{"num_hidden_layers": 10, "hidden_size": 384, "num_attention_heads": 4, "num_key_value_heads": 2, "head_dim": 64, "intermediate_size": 1280, "vocab_size": 4096, "hidden_act": "swiglu", "norm": "rmsnorm", "norm_place": "pre", "norm_eps": 1e-05, "positions": "rope", "rope_theta": 10000.0, "rope_fraction": 1.0, "qk_norm": false, "attn_scale": 0.125, "bias": "none", "tie_word_embeddings": false, "parallel_block": false, "init": "normal", "init_std_qkv": 0.0269, "init_std_o": 0.0, "init_std_up": 0.0269, "init_std_down": 0.0, "optimizer": "muon", "learning_rate": 0.0133, "lr_mult_down": 1.5, "beta1": 0.95, "lr_head": 0.0042, "max_grad_norm": 1.0, "warmup_steps": 200, "schedule": "wsd", "decay_fraction": 1.0, "decay_shape": "linear", "final_lr_fraction": 0.0, "batch_tokens": 32768, "max_seq_len": 2048, "doc_mask": false, "train_tokens": 451300000, "max_steps": 13773, "dataset": "wikipedia_en"}
MLP neurons of a small language model. Each row is named by its layer, matrix (down: output weights) and neuron, and shows model dimensions 160-255. Each number is 128 + 32 x the weight over its row's rms, rounded and kept within 0 to 255. Numbers have three digits each. A neuron's up and down rows have the sign that makes its largest values positive.
A block is one neuron, or neurons of one layer that tend to fire together. After each block is what it responds to, as a language model described it from the Wikipedia text at the highest values.

L3.down86:132080102147141142150163165164122088115133110110150151123205105071115161112063115056156126170129091176169152107122163158135171165169055123153189082099164146116085129146178167172146163126104120127162125131106126186134150129104103132115100116179109115170098114137128141143115188117060199109
L3.down218:156127163138115140192124088124096099134153175114116155135040104085158116156117176139125189120104089160135073125130091102142168134108127172095119106149104117103083118174143184125082121091109088106138101183065139133135123188162128131098117150113134140179157162102106146053143110141121142121
L3.down359:091148169181139089077127138129142098154096170096119145152141067088104127135135147129105110154131067128135140129099119192043096122130121137191137140120175122126118130152088118167060203093104093163147087096084130094147101141116119133076076129162137114112159177074172127133075097109101144096
L3.down476:147129142083112084105080118171170113129114126113094170124199106196134114136140066147174096205109218122165092094146142159136113136065220150115129086119173148205125133130072150111140055129156103162130136150106137117073106166109124101154089153159166113152103112146122145173186182134115136072
L3.down491:111102174134175115131148176132079129123204187120132083158181118143132118084130151158119116164120159112096112151180123153169097132168115150155189131107116110146105121105145110132090124112128125156159148078021118147174167175146139136093142132138119093194132158088151141129124117115127118140
L3.down542:123165095118155096128068180130127092121167100111170079174178086112061151131111108110186134124193149156122065166158052212191156090145158120105169095125141141134128069102139126158064097117127145066157101128138151122150163178118149162147120115071103115071113131133105089093100142116109123100
L3.down843:132094167146132131183100076142111118081104090159126083093114138115115120115147064115159114131120137089118104129119162100147101064132147108104134131144117144138116120119129117125142119084184091081087064183000105144193044139133109100137092135087145150179141112135137080121169121140144107088
L3.down1029:111114139125184251145119131087155103120134115116115117156086094163158128138114164126116103217097145146164067143182143144109173162146109166091099084110125100141151127150174136086118150168137086100126115159077157140071157114128092114172145151126165129110181104141116150118134148182078130162
Responds to: The third digit of four-digit years, after a split "20" or "19", e.g. the 1 in 2016, the 2 in 2021, the 7 in 1970.

L2.down1046:059103105125131124136088149081133135145112128084137146105123102184142140161141152136106139157142181124136094134095094115125098132105168106129141099092166132131180084153142109178088099128090106123226198082054128155096136159095151156136122121140130131125166088111120104152124195117155184137
Responds to: Subword fragments that continue a word already begun, mostly middle or final chunks such as over in Discovery or uncovered, er in manager, vers, per; also UTC in infobox time-zone lines.

L3.down229:140169088149134107139148144170107158123211078132134188110138105107140159133115125161177169112122124207191148118184137187131080243098160107102107121095132066165127128134194140103049150139165133159134133079109150113167085107096100156139057118137146152135130124145139185138159152132138133068
L3.down420:131111131128085152141140209110098131179154190117116153140099133143110162111139138119167091135080070094071126144126075066119164097095154207093131143112162098131109142101105121065115063067127131128168142126078178125104115122173107105125138119128138109142182109120143112096171105138108127088
L3.down523:112134157190144111061185093090119126114141108113106122143124099123097165142187111100212121061083088120164075089152155117187138112062162154188075140106150138142126138124156166105087119133128091062135102145016127155121138124136123088095142089099150113155154166126166143108101120176088178075
L3.down738:111118071172092159094116148079156175185150087112136169126127129087122115104099132093153104105148121121136139091114128118125121077136156054090116141166131154145101119148157114114103093147132174116094163148103092126143179093102165153067068114161107088111102120121119178119034066162147121107
L3.down789:179099141131082106130119083106114167096158121099152060126101089055148114153139102187178150101133121147103132136161201165137137054165116115132116109125192084119125142179103135115135135175126101110182177094179122103165102098113123096161156137113071205115127143076186129080143122117092146126
L3.down840:102125088111094176081112129114138138125144126112110063117113135104165134170125130112112097098163080161041159133170143157162099170126180131039130136164096129120195164123178116139083072159179149114147126113148022143139169137145088130133137095142140126097163163149093167176113126132135176149
L3.down853:151079101175118102143185167092117151092133150172098167087097140200128150144108157087165112150089130061121144124070114173166135187107149183072136119112109065105132143090137145066119169074092098068078133105111099130041100115196110075129152147118140109126149139181156129148089111210148171066
L3.down1147:172091105143120158114197181103118108130147146135098123133094150115099143104104062157152150089126076174145121126136153111100144111135183076124144099115105106174080129115118089111078112127117172131094127086075151139117097177215127141126129197182193107132133160097152177168126135086121041132
Responds to: Digit right after a decimal point in statistics, tables and percentages (28.4%, 55.3), plus opening quotes after review "said," and mid-sentence commas.

L3.down26:111166096169128092107158131068090185096098135141115155088165124131095145161047172145099133178194123154118161115138154100145106136125188192155098119171188115129069122108135116136111136117065172119150104114162129168104105148125134122195145119135143091177149114088114128138057116118159137128
L3.down262:051138158155166087079154188075095123092137022099122139201161140182116100114152065153104077131166111165082182122120110146095138158092131173160138172089149114130134100131138100094195062117111099134200084129041111169115153103174160083185111095139138166108145143140151128120142143129113154154
L3.down304:094196153192125157113131151115089097129130061091153086137112172131111117150104114114071083085145214135089154151113166180039096147160111165131136081163141152161151072125082127174102130152134107151145136169068206122102136129159123115132192156105098085143203086114120161187145134155118121107
L3.down311:154109155166102112079164183117149142121094124083148152131085143142200107141139102162115100114109164106137082160116172121074170147142157095171184106177119096139133163151132135159115102118138149103141146184078128119148131100090094165147187106126099110090123122106131111101074121154104156107
L3.down800:091112136148182075105166130142100092129066064131132137182186085133093145084150110138112095086158175161120151101119158162125130087148174126135154120117144087100134117139122134182103134112130080165175157150150161158169148056166151099114096164120161145151134137131140122147122124161145131124
L3.down827:080126164133137119107133136139144122122111108124160183135157082173072055128167106146123114073104143158154163115163161099065138112208122164149173074121152134113098089129136150156149218082109137153192076123000174134117169092164176157132078092132187097084106124135130119148190095156126096108
L3.down1049:128119134112139193099139152117151188126124160161090083162175172178123144102091160119093115106114078148123088162172123112104153157166100149093162115139069135138121078157104172148090146087115082100162095095065100109120098168186079107116117148131165118151190154127114086144129112213194126106
L3.down1203:143115126117122123088120107140098070137076103137131117118176057095154109143162084158068090143146157188174182148118170097090104167117074141136068093054116148124110112122190158191088104124141137152140150053123131144157087084166117128061084142159157104124154100143086103118086103150143121146
Responds to: Final pieces of nouns for a person's role, rank or relation, often split across tokens, e.g. advis-or, colon-el, engine-er, head coach, grandf-ather.

L2.down729:169145135118143139116156131109109098128063108136147114129188081122020093181088134127094108115086168095101145105084175120144119126116170126107096117069067084105101112166167108181134122108152129191148122154105106123124149123130174065115145129133157074160114111086063164079160104182134048102
Responds to: Word-opening "en" pieces of split words such as enabled, environment, energy, enough, plus other mid-word fragments after a single letter (t-ax, b-oot-h).

L7.down19:158149106119162129124099149132157188148139109162102096123148159160147116102125125089161111102153148141125118159102171076138145117204103108115168172103114104101167135105134087126208125126098156145195158163161145169135144102096080069060143142111164169113133143086099089069141151156121151085
L7.down58:113137129138110138137167159152137121115118098092170129167132140126229160118089144081134095115138137155151097113125135107066095141125119153195147136133162102128137129170117111119186141131100082165174154129056128151102164148150065161128140103126066142100153149060117157092149066050144120103
L7.down117:160098160167135139057157098199169118085124128184145066162140043136139141104073136156141115159158145146154065127116054176208091139117189173172118106149114087132096180094114158122102139117170086147113127097114127142113133101126132136130092084167142123168065121133120131072124130151120167128
L7.down266:091077139140126122126150114112131098117158094125178131121121176151145082095106130094181170108179077163109113072142181149060109199127155141163065125169124090148122054174167106150149095130169099084127126140103136127103117132191187144141163141121119129087106077141197153158126135082118158108
L7.down267:111095091102045061174147086128093127163146109131145156135159130118144173112106110158140097138090113100153093128094114104102070119106083073105136130135157104132084139077137145119102113119068093116174147097143149137137127129145134099153175040043117131046147192148118182164134164098156114141
L7.down536:165143094127147121138156087123113133150154136150158168126095148139109116140073091122128092139183122169137178135128105148082117103156108082166117213107134146163130183108183136097144195137103120061096151093041107110221131118107113099178125089133095167102164151113084122127155105122167097148
L7.down840:138190063114133194125142147157144083156179151138116138153123155159170085097092163051098170129150099161097091121107134158116122095109109150114079093158113105133110097082140128170090141143172144118175087135029140092091124120125164130165123128123104124072105091104123162094079189123077117096
L7.down1140:170098113179119101152077162112090095140093102119127098109111154143141128180115117165135154064119144137119101141179153174132126103111115136111149153122163135157150093131163093188094091178131106106124096160128180091162173122127173152086086117128128139084164133110133095184082102102120070179
Responds to: Word pieces that finish a word split mid-way, mostly role or position nouns after "as", like manag-er, goalkeep-er, ed-itor, and cons-c-ience.

L7.down31:154186137128162136120120139120138126093080152080138143143172106143152137108123101051136124134137166125110129121095129067156211187102124135171156123140132085137108085159125184067130099186129166109112145127110099095141105120124154119165111158161079081178106146152126100132084119136090136120
L7.down128:137053088135137154075132070141094122160134122176102147116158162093156166190119150151084170152145105165129123114137140119085142134144088112124109155156167137147188169126150122116189117147167118124111057116121202061096160145091132128116099172126177082157186123195138115154125092159116106110
L7.down143:175058108133120160145116085078137109095162129098062092108143118163067123115131111110137131149061154140138159131094107126195135146150102119101112167143120151095108107162132137092146094159109173079155111045213108148183163122091117132107111109123107183146178172100120161109143095121177146152
L7.down441:061125142059092110113090123109106142139136133139084163119116151101088114128114129106131137095137131121162148118160119127148095157132122085155134200126097115145142087125130106136088097154086155140122075092151146102144194127180110119143142114108162167137157163117089162120137095193081119082
L7.down660:163094141155096113130172149114150160112173073146118200112173071084156150151112102056088094145151145076117112120179128080079103159121175166118109165139134169165113130148142140113112150120125178169109052161118101142104152102093136169125110135146112116102100137132071154105117121141129117134
L7.down715:121191190165103178126113064134166176146157179108176169112077152118136127163103073152120105084093126141118155100120127137157157098152149196205159137120127112112129130121130146147160109104131159121070127164070148084158170075097098123160121132095155139140131147108135122110120107057147112125
L7.down993:067065174130125177131119109160125196176169114088129099161127138131071126129159147114152164116115109129104170118089070087132139125123113134180128177153072201154092055157079077189138084150145150145156112117012167111107131091108151108154140127113140117151143105199149102154103093182094116154
L7.down1070:160067086080107158139168101065180149156144106090153125138139117139091113130148120101083159109096042104139137148115162136143076160144119199175160167165120115136149139099127138119130093076105135075160109107105111142129154155158106137133126120119143147108130178130083167124173121108106163101
Responds to: First digit of a number, mostly the 2 starting a 2000s year, as in 2020 census, 2014–2017, May 30, 2017.

L7.down21:111129122119091066080099108089121112115139184092140076105196125118135113145102147181119132109085196127135182118125141080187113095152074110125117121166163088165154157076123128162115162143151090128152102115171133143101095091137169085133145138105142129110130091067069123176146080148157160117
L7.down49:091108120088143101141117147134121157144096107210096183098107062107132131088197144132150095119140139135110136083127145162142136110121128138178150093154145123154106133147137122132151111098078156097133183137083093123091100078092086154093097105101138108149152182077058152085117064102078105125
L7.down325:085156092175083126161119128087092158105161152099153137124149141135116093085167116093087144099128120130149083115113119149108127178093100136082125182136105129112127140140127088102125165166102109083114168077101119159096181118081094101097118124083161093150160081127119086123119200133123176083
L7.down767:186134117123141120166143142104120205142121175107164106134144077154118142116143156097105171169121182119210146134117132091151063126098185153110157095199150132119127108160126129123124137124122081144132183155138186153137166132131159147106178119125146175172148099087113113119129156160126108128
L7.down860:117107122130149141132142096100108099131124168137109128194126136144139144138192022121159151116169180137172125204151145125156102191129063145104121134134117156106121125074192097116149114121101130141103160160099132142183117114120175182151134127109108113139146156083140119106087168164119089130
L7.down976:152107140126112167111132169100124148147116117124123138132092182089164136151077103100091164057089140086155102154149125097138107090098120153179160101125111162139127137043147086176119115109125100143113197149164141120128146087094092104155111175098106169112126073183083107121109140164133109138
L7.down983:135158122158118185132174169078146146109151112096166176120125192052140129150155158170123138095188102155103152105115130151119156151075126103147130128209119105129147149103141136129127131162076112140134079139181135096120122162126121088107186124132089071107179153128145167062123088113112154105
L7.down1239:069124206103142117084128110126092115146084128164092121177121143146116148119080126165157075097104133088129120095171115126160117189125145083156138098066087113126164133080175120152131124108143204155132111160136128165140117101131067101084185072145134122185099160121093114164124070140136098141
Responds to: Mainly the first digit after the decimal point in decimal-degree coordinates (46.'7'98611°, 4.'8'89167°), plus word pieces in infobox and table labels (Website: www, Goals, sq mi).